Part of a small language model's weights.
Size: 14 layers, width 192, MLP 640 tanh GELU, 5.78M parameters.
Architecture: LayerNorm before each block, learned positions, biases, tied embeddings.
MLP neurons of a small language model. Each row is named by its layer, matrix (up: input weights; down: output weights) and neuron, and shows model dimensions 0-191. Each number is 500 + 50 x the weight over its row's rms, rounded and kept within 0 to 999. Numbers have three digits each.
After each neuron's rows, "fires after" lists the tokens most often just before its 100 highest values on Wikipedia text that the model never trained on; "fires before" lists the tokens most often just after its 100 highest values on Wikipedia text that the model never trained on.

L9.up295:457488509502498537522433515513531578462535443417597444550533465491562505530608456435539582498508554438437481498527421463541605449586509502381477455511471564500512470467499539446559490529456595504528531419518477412530518455537522514472608497495469492534383482398528483521457409548522476454520549557563389565551554546489470551557533492518467527515551551454397437475498440441479517508565482532410482420410505569560485428451560457549443531545488531538454507404486464513480499409528516508489496542523521531443480498451586466621413497553457508440510550528538412577471569519554529446
L9.down295:538509506532493491530494557515348492542461573553399502548458497462474552560481516469618454513503542447497527538424455534514522475504529450441509534506556422532518428464486401502468550503504468606521446550447568498457558544418451498513590498359563513489494434489528521420514545536489449430352482486542525592498475487500515473548513537452452431471521472581576589446556518492487584525455513583562492473492614463437455532515522523466597448510559510466566443523444540493403467452371421501431505488516506462469558537515443587478526495392523555528525486489473504495485510563520571429
fires after: "1", "2", "0", "8", "9"
fires before: "9", "6", "1", "2", "7", "8"

L7.up21:537547459438467468384577499464446588504499490503441469501575447609491436523438549476492607445572411564500451480454512479487538554474428471555534425500484522496466535441503491493514498529508572486482418410484504567538455524582465662458493428480470515506490534485395491533516389577547522527392492412541435559539597483570567521519496443606479563497564490528450496548447468499423526536524449570557471533471435543387492429449516498533586563434403491529557627492464486516522569493444438520442485506473528515542479543505497484502465472463494525550508489573523462557469449502543502456
L7.down21:521522516499485499505494567487543546468508556604532446512516409529509505510535451513370479396425448498533448556531487555534482448443510480503554504454468619452488547525451528589579472458545489555531407457434528480472508532489493521548531436510471493556471514517474420428480469518468500548545503552498521493460434536448517572558360429438586414554566436446494526538520704563430469480483506410512545521514559405577469602540468536466583529427530488495450442586513527423493460520560480521510491448532530429430586515511579547552419540455526564486494430499448515514464483502488494504
fires after: "2", "ort", "1", " ind", "n"
fires before: "1", "0", "2", "id", ".", "ay"

L7.up301:471499547502374496435372467517495545439573547452529457505451371520549486530471532542537474472582420500457491467482535503489436476438622433558467451440511555568562480400469512511534461564432523516485528498543501444583507584491501527577575494499526389525459502507503460511470538425467487459570478500529443498474499545503530617494578497551514510498543469469508495364432524384504556389536549555514559550455490419490532457505499495583549418409509481514439578522519570520558507438525437541458559419554509522482556439464491523557514534596492501479472545482484573467523524478402540581
L7.down301:489591533484557483428496604443485507490545575491494530477443539484560546426469557532445545510542629461479550402500514604559569494522491486559455510559427484440519459516451436535557418562481451533411507470556469487515552469566503469532508475548528474498562480463423505455447523548439524644456482505499512389433406407445449512482423495463454461499509474515577577505540555528625523523431468479496465462503565487398474545511529500531460494565464578388522509451475544536464504549444605518457491492405546525441455534493444476507472446513540509542567465411583517421578485519420531511
fires after: " ", " M", " C", " B"
fires before: "0", "ic", "il"

L4.up19:503553411508504494473521523601532415436378550421462490468592495536517457539454443515509468563508421440542459493492514491506520453508509499524403518462471475519488554543578408500516526537433515535486484484467505524557421582484479612529500505451529471548622561455439525473453412443501475441437493395468531510503530480488493538524655542526467554613522424392558472638440446469638550465540410487423495484486517558520478539497534478556453562593486542546526508533403465491498466456474457483430525532501452493480485529492543540490455427521532556471515451572491524549465589480528529421
L4.down19:514497600469480427565435588400473546453472532460481474441533505472557432496568538519513472436468574490580492445511500509594522502536516511520552532476492484560504546451420428529518527593542559517575485523413478380481506520535467569449415598559488521527469494500517583482469439514522485553517536519453531524523479485545530559443333420423499454487506540566447618495473485568560515469575535551477417496469441529440457523479500471462567410377504498469548423467513499520579480440468522509459541486568578493533537456491458512612551529440431486471568431450533456524425519499452424588
fires after: "2", "and"
fires before: "2", "1", "0", ",", "ic"

L11.up384:491409508509447553495555456513483519480556522424543507430442506499537491489401416562579495545428553470561433453529443452544568501539452578508603467430464513566495544556524494485542496531476440427473429479441543484470481576409461475505440507496452493510419540459440536478576551582495479462535526566523373498472577476387500563523471488536551538611535497584481435582498528440432591566453504580500574441491385410505485511461530422570541502469443444565457396520540484591461437503518522509508509549503523566477467455428461529464531534550496536511532467568571528510472459529562477400
L11.down384:542450503589502468553535459536493549487468417560485620463500482526384510594501417494525464475509511512530429518561446597408542482474486482530493513546491514571453453579495539547406495498456573488541459519522620474439480617505459560560499492465481556410489381513468485477498508448460533428529540572528571509487491504581518529483533546466392530434449547528445512533514482439423439412484515556556486490477510490497462506467507522495485510550518547516554549472533557448612473459509553449463489644536475577466405450555529469382569574466411435549431435515517524519505531416447439510
fires after: " ", "–", "1", " ("
fires before: "9", "8"

L9.up66:409373396531543473497556478512504502562578443513515548526496447410556510513481498554558444548475471571446570486403470543556458448487448573524538550495514577442525478506515484415445563514462451453557387470458496525498493547465489496533505520598507396421414516464506522580520465423492421445553440479555479609403501514502485642537418502587548537583494450511441465568477548488495448578489454485445478533482523457473496445553491486562562452473494475558546497456422496580528440555498575454571460445536461510441549487562554554485513596574452534593539475535503436469475473510514484479
L9.down66:553463434550479518538512574519585510520431504538550538489523521475462428514521494494495522523462514514538545399467433460478494613472525506531455489491417454475498481570501474484504526542544539441487472476555618421471528479519521538523484584463413539511550535558477523486432569486604518493471502553376505467402410422399453472515455494618482482628506549565527490493406493491536528544505543522498462431432517470539511505542460461560509506528439630542518549482509610442443399553419522529449444541475519538508427483563598477403478511569521375434504436506614449459532519498525473497
fires after: " ", "–"
fires before: "9", "0", "8"

L6.up619:446497508425532389423547506535528534436427408521533524539604438584521457462453636495463556557475550479449438482586555500550501519447453568499509485440552448507445518477503525597522494526516611512447482476522445531591579409550512617483432417484464557566489563495492554516540452488514476442468559532442461553435486571416357516522500557484513492518527506535538624513450512482520457532492426496496462438609462561492533574545510534510431505516436553574489523503475480449431471482413479491417544573493507513472485462465485501498398509479534510481490461566527580506381530510512553528
L6.down619:490454633495424536488562396546446519365470507464464511490551477573519425424567462446509579547398471509525437467457573583561499469491576424557463424564518525481501591502483552502535479572550523464445545429470497572468521532572511477492471530471500508606490529567594449532523498520439537516552559462495481562557551490467512517462503432474498566531504477499503459494441496489415509550519573499491522558556476441473506563457473482396437507513465477433472495413476510488485615514490450549419542456525538518457508564496570362579560534448490579378534516471551489380439460477485476493
fires after: "2"
fires before: "1", "0", "2", "ber"

L9.up15:543534547543556506398453432488508467588506434471434508604491426506496488541374513492485540559534437438514491606510541517422461479480485527460486457468406497498510514460563513486475543456437575519507446512461486493539485420507512553496518463460548452468548510454536474410451417518576517559409524497592478467638494586653522549509462527483445486525517582550541450470501498494405465477468525517536451546452451440546498540549492391457550522514484548484398483471546603508476558613502529589586481531591524552535571467540409522473521481551541459419470589468457465414470480497494531490
L9.down15:449474491483511463537464585553480549479512507471439535545476493567599558437389495531577551552508406434579496553505495536492533510535487484495455550514487494531461548512521477486636475589499514507483501432584485465428489464458454573510473429492341480590572478438486417530499498477520466506553501422496448450596553466449453499382538560480455521404503480504554516547515488424596489492615508336456567621476471535562475486489562471528514476525566493469492478493472553496516446483591445600503536424561538456557556474430549460416478503566442540471464510526535517482521487464482475455
fires after: "2", "0", "1", "s", " |", "6"
fires before: "1", "0", "2", ":"

L11.up446:441578501470479538404425537555505429439498426513588429473484453431549470496491542493455480535533475556420561449585464413518458477497492435478492475377530473475408502442453507550444510583505579519497484520440502467536539494502510610472402470323512485466454531539503482523522457542516498490502593477438461546465518577554602492437469536410469465492443573447486423485470476472562536409546519569556520504460517519593523531466562492477545419542534561452515458450492640539563574487368493544586531541571485498495537420495503507542567542528466501475534524515475496476457575518524537455
L11.down446:494561465470473536470529594506485510518485424445547472497552559549498495530523446551393482527461522496442461441477460449453535532560455489449583437480547479489490474477615515432564461568487476524454543494556503546520492437506490544566562502506509583446519556454502459481543430523505489422603543485502481416484521491570485458452614509494570541518441453516571514413573535510512506499661556461490500492421500428494452452518513424461488537533418447520638538554456471544448512479414490573411585397478557439561501545502476461581579459519433564494347475430463453478521501583499486479
fires after: "0", "9"
fires before: "9", "2", "6", "1", "4"

L6.up188:480436495497531549492490484623516608452537447434640529545575446561559500582438534567426534550406585483556492540531371473481524523413463541534579470462498575457534579485524482390523605478477508529487435530553466487528501511428492590537455523527535476438380468422499460576488451466465468471482472494532432447523506640486466503440569474512468570468515474525531523539499488484509429429493515500529447500519469444561510462408523483429500495424513480454482514449525467560519455552489406481533510487573545545548558419402441584601468545549526510515477508477442473461440540475516551474
L6.down188:540552524453462494597586524476469515504504510496406401465441549415468498483508479403572411513450521440492507476559510596491419463461508506509457509487486511437603424583484469482475521513504525393523522440410527490548513435450427484516478542424458439509456458527462571440510513478578506537615519564460550473440492449486512541504529518440496519595510525552481545433496466370538534576501419509474562462500494475557481452515488518551469422546398542570474533483494574488585536477497474519492487537489477660443498565643592509462540493550517553506494583474537544471596531488519392478
fires after: " "
fires before: "9", "8", "0", "7"

L11.up503:447544441446367512434535507490507537605430503433510424501494462503460522610386485499479495485612452518481577536562495507531548463409564462452407455576527567515542426431508428509500564580562613539492446429546487504588432517540517500520477559443505549532460467528561484538505480487534502461476508515537473551523491478451483436559461465549520414432493471479475474477555592482483567508566507540557529425520407547460508442519520441647499464546536545422474531538474540474515537508456464432445567523536424560482499400451560534497542533551457478506525554566528571444450501595404482452
L11.down503:489589562491485588541506507491480530546470520608505433521547585403479554537509477590414524520544508532478475521538465499420464539444501569396456531489535513459550489462522458507430440482390463527478477486464510465519485482515447509575525551538513481490433553486513490356581489414511442458481463532536463467433494390506486482491444528468494498504454561495530650479468514475470503588637529498546543475496491452502534445562574484498593443429524524485506563489527553488424548556469586553582615552437488507583468462476459471400489461526557599422501467460363493560444504460515506516
fires after: "9", "8", "0", " s"
fires before: "0", "9", "2", "6", "8", "7"

L11.up300:489554460536453535382565488572472463507473524432399468479472482527450424542496451597510545556529454483457501576494460476592498458555490553512409472418475469559562539494532535474533489556483589551446487493588507395478447485493542521442392515522437499487522577469464488453404540490517465581501550407547556452534456497466538466396496546579504386582536429488581497529472482478426522506493549627520454411455510536446478498426590374483498532536575441448537463611514548556495547489482442497550514502530512530421447475491451573496554514545549496532493491495565530563457561462556527444
L11.down300:515492514408483472470554490484430534611516488540523540426589485414588495589494581442443578496506485520447442482439465483469469529467547540492560502566542587467451456515551455460579494497494514435565521579497527471542417458413450523525514462476538567394565518473491451495453457475572459511510525505580486450495427538540552514454509492471583430451433420569541559500605450553479441552488483431514495476506364582475449514528470476458587446453476543556507478503475565590505517446450533533499631393434566472594516496491364533421593481489522551480483569511519514478475496471511510507
fires after: "9", "0", "8", "1", "7", "5"
fires before: "1", "4", "9", "7", "6", "0"

L7.up30:532536535515517477419481458436439527464459484470437470550571417471419501502446469497499541591499428501516521458527517498471552545495543561420622467527479508492448540507496500464574451520428486515555397345564516443546398504484473672458526468547495554494551568457458504432487458626591548595434563508497520542471458534567553481446588486385480485541484518516558562542522426564540506468487503472554432506480456582473480475456511512422507559500479573512492436540487461516450530530425486548450558501592586366540502480513541491536493509478499429413550502513490562548481486447491535464
L7.down30:477496521521517462565527580583471539498501582546442513520522488525552514392521530472500551508422481566572507423513481516584511575422532472445582522494565527461424558500548416529466436598479503611529552407515490439390585475460488499495527427481445542476451448480476495536569531423454549409594433466568446521375540555487447522516420436486476439458557592473523540549492553514502447530474475363457505573505519443555470451475509565473643508479487504455528461540462476387473476515597569477576505563484450507557555463519440514512444465553486502489435499469514504488478461488525426509
fires after: "1", "2"
fires before: "1", "9", "0", "8", "2", "5"

L11.up240:479482510473455544572488551498494444617483465431554498575460458537495473570502522552553517467517484467380502471535466595490499516609497551385428446478462425573563477494505451423484515532551524509435497425510577433473496441444420524497440542485495409460457583537498497510498423476576501434506432553624499387556577517518537526482513553506559485516539500602501474469417510576495566505452524439523448544435445482565472473424466496477499451522491496442481495532525499446557530533484554509500509410511544495461622427494586527401460449542414554456574501575406514478504367506509498477
L11.down240:505438512497456506530490467457518550452489526490526395513486450482493453417505508500564481534459440570555510523483435575536474456581502345550628490478601564482518537463449480565544461456419509540604499459532426557440481541507587488544515543510496564490542502554439504484608449447417449425555559454471451508505567515555477445544526464492525476455463469480591474490504474491453476510475431250483491573507567446493499432507511399507473587523475507576485486505551558526482539417505517529546605504478529482550433533548519502468579540553464490509422491413517449533522520539505500508
fires after: "2", "0", "1", "9", " ", "c"
fires before: "1", "2", "0", "8", " |"